config = dict(
    num_attention_heads=8,
    head_dim=64,
    intermediate_size=1344,
    hidden_act='swiglu',
    norm_place='pre',
    norm_eps=1e-06,
    init_std_o=0.0377,
    init_std_down=0.0,
    beta1=0.95,
    batch_tokens=131072,
    max_seq_len=384,
)
MLP neurons of a small language model. Each row is named by its layer, matrix (down: output weights) and neuron, and shows model dimensions 352-479. Each number is 128 + 24 x the weight over its row's rms, rounded and kept within 0 to 255. A neuron's up and down rows have the sign that makes its largest values positive.
After each neuron's rows, "raises" lists the tokens whose logits its output raises most directly, leaving later layers aside.

L3.down863 [ 91 152 144  34  82 100 114 133 142 108 125 143 107 118 130 138 154 115 149 108 136 108  79 139 116  98 114 157 136 126 172 149 135 146 176 147 202 158 122 104 116 123  82  74 124 128 164 138 126 123 142 122 123 165 132 131 137 137 141 143 147 169 126 145 134 155 109 104 141 171  88 158 116 133 143  65 113  66 144  97 131 104 107 116 118 155 114 175  89  65 153 128 122 100 141 139  96  99 129 116 120 137 148 111 115 143 114 143 128 112 121 113 144 150  88 120 128 115 150  97 116  97 155 103 125  82 175 109]
raises: "cher", "ches", "hood", "lock", "hip"

L5.down260 [119  97 106 147  70 116 171 149 132 110 138 130 118 133 119  71 170 128 121 152 152 126 153 131  90 137 159 132 104 144 156  97 135 119 106 101 151 198 163 154 105 128 145 139 162 109 125 113 159 155 120 129 129 102 111 117 124 163 118 118 103 109  98 118 116 125 127 110 110 129 159 167 120  99 139 133  80  99 134 105 159  82 126 180 128 121 156 127 137 114  94 125 128 130 106 109 115 139  81 173 149 133 147 157 151 125 147  89  84  87 137  93 131 125  94 163 131 118  95 128 114 130  82 143 135 192 140  72]
raises: "ly", "lies", "eral", "ife", " cre"

L4.down545 [133 155 182 142 159 130 146 169 108 178 145 144 158 100  95 124 142 101 108  86 132 159 101 133 136 154 113 109  90 136 134 137 132 135  83 145 140 120  96 130 133  81 136 142 164 138 150 141 151 104 117  98 115 149  91 118  96  93 148 118 117  89  98 176 132 130 163 162 132 140  96 131 146 128 118 130 158  87 116 130 101  86 109 115  91 158 106 143 106 147 149 160 111 135 127 139 120 161 128 116 146 128 154 141 127 137 163 176 115 101 123 157 150 112 134 137 131 152 137 121  64 101  68 124 114 166 109 120]
raises: "hip", " part", "ham", "hed", " zone"

L5.down665 [168 113 120 132 120 126 150 120 186 123 153 104 150  91 133 174  95 149 120 100 141 123 114 100 152 156  99 142 135 158  64 147 125 112 123 167 131 156 115 119 142 124 148 118 144 136 143 134 127 123 106 116 148 119  97 131 133 120 105 187 122 131 138 168 125 128 130 152 152 138 145 152 134 175 121 130  83 140 112 143 153 142 115 140 183 116 123  94  98  95 137  62 167 123 119 114 156  62 161 146  51 138  45 143 133 160 117 139 169  95  96 160 135 120  61 139 106 142 154 153 156 166 148 161  94 101 155 121]
raises: " this", " each", " these", " it", " what"

L5.down789 [149  48 127 167 142 172 158 140 108 142 115 112 148 155  99 147  97 165  76 122  76 115 136 134 115 133 128 111 122 156 163 151 108 130 124 141 145 139 137 127 141 122 139 133 128 125 133 157 127 167 126 128 165 144 120 121 122 113  95 137 140  81 125 140 153 116 151  90 100 138 109 108 137 133 117 115 140 141 110 109 145 127 144 154  96 153 113 178 129 107 108 124 107 173 144 148 106 148 163 152 129 135  95 146 172 157 101 104 105 123 176 112 111 134 156  80 121 107 105 105 105 101 159  91 115 165 123 119]
raises: " $", " £", "n", " 1000", " 500"

L5.down382 [121 111 144 174  84 133 143 143 108 134  81 137 100  74  74 112  98  90 119 171 133 160 146 110 151 121 132 137 122 104  94 162 144 140  87 121 133 138 149 177 104 148 137 154 135 108 151 134 140 128 130 107  92 141 111 157 101  97 108 124 140 115 160 135 121 167 113 152 131 135 101 145 150 134 160 131 174 140 124 156 155 125 160  78 129 135 165  74 125 108 105 119 107 126 138 133 112 131  89 160 107 143 137 159 142 131 102 157 144  79 100 140 133 138 141  91 138 122 145  98 114 153 119 131  98 120 156 136]
raises: " it", "ild", " him", " them", "ment"

L5.down1051 [148 115 124 133 144 118 147 168 162 133 145  95 141 113 113  99 155 171 122 110 133 151 109 133 169 114 143 127 139 136 162 135 123 127 130 180 141 169  90 153 132 166 129 133 137 123 108 119 157 151 149 129 132 133 150 152 149 126 154 155 143 138 118 137  89 139 145 125 153 116 107 107  91  93  89 148 168 105 178 140 158 100 120 114 125 133  92 141 153 118 156 133 184 173 103 144 112 143 133 121 156 131 134 131 123 111 142 129 147 105 118 148 110 146  98 122 154 134 148  92 137 116 130 142 142 109 127 152]
raises: "gn", "gie", "go", "gh", "ct"

L5.down587 [106 141 153 152 109 131 130 135 108  99 122 140 156 113 126 158  96 117 153  98 143 133 133 115 145 107 162 131 147 155 147 102 151 119 130 148 113  64 149 151 156  95 179 113 141 110 118 164 166 102 102 162 103 121 158 130 146  90 126 112  66 164 130 166 153  95 119  93 117 137 140 133 120 147 131 112 104 137 131 123 128 104 148 130  77 100 126 142 102 119 143 120  93 183 125 136 151 163 146 145  97 198 100 139 153 135 130 143 132 139 135 165  89 107 125 124 136 108 121 113 120 138 103 128 140 107 128  93]
raises: "ble", "lia", "ted", "tor", "bil"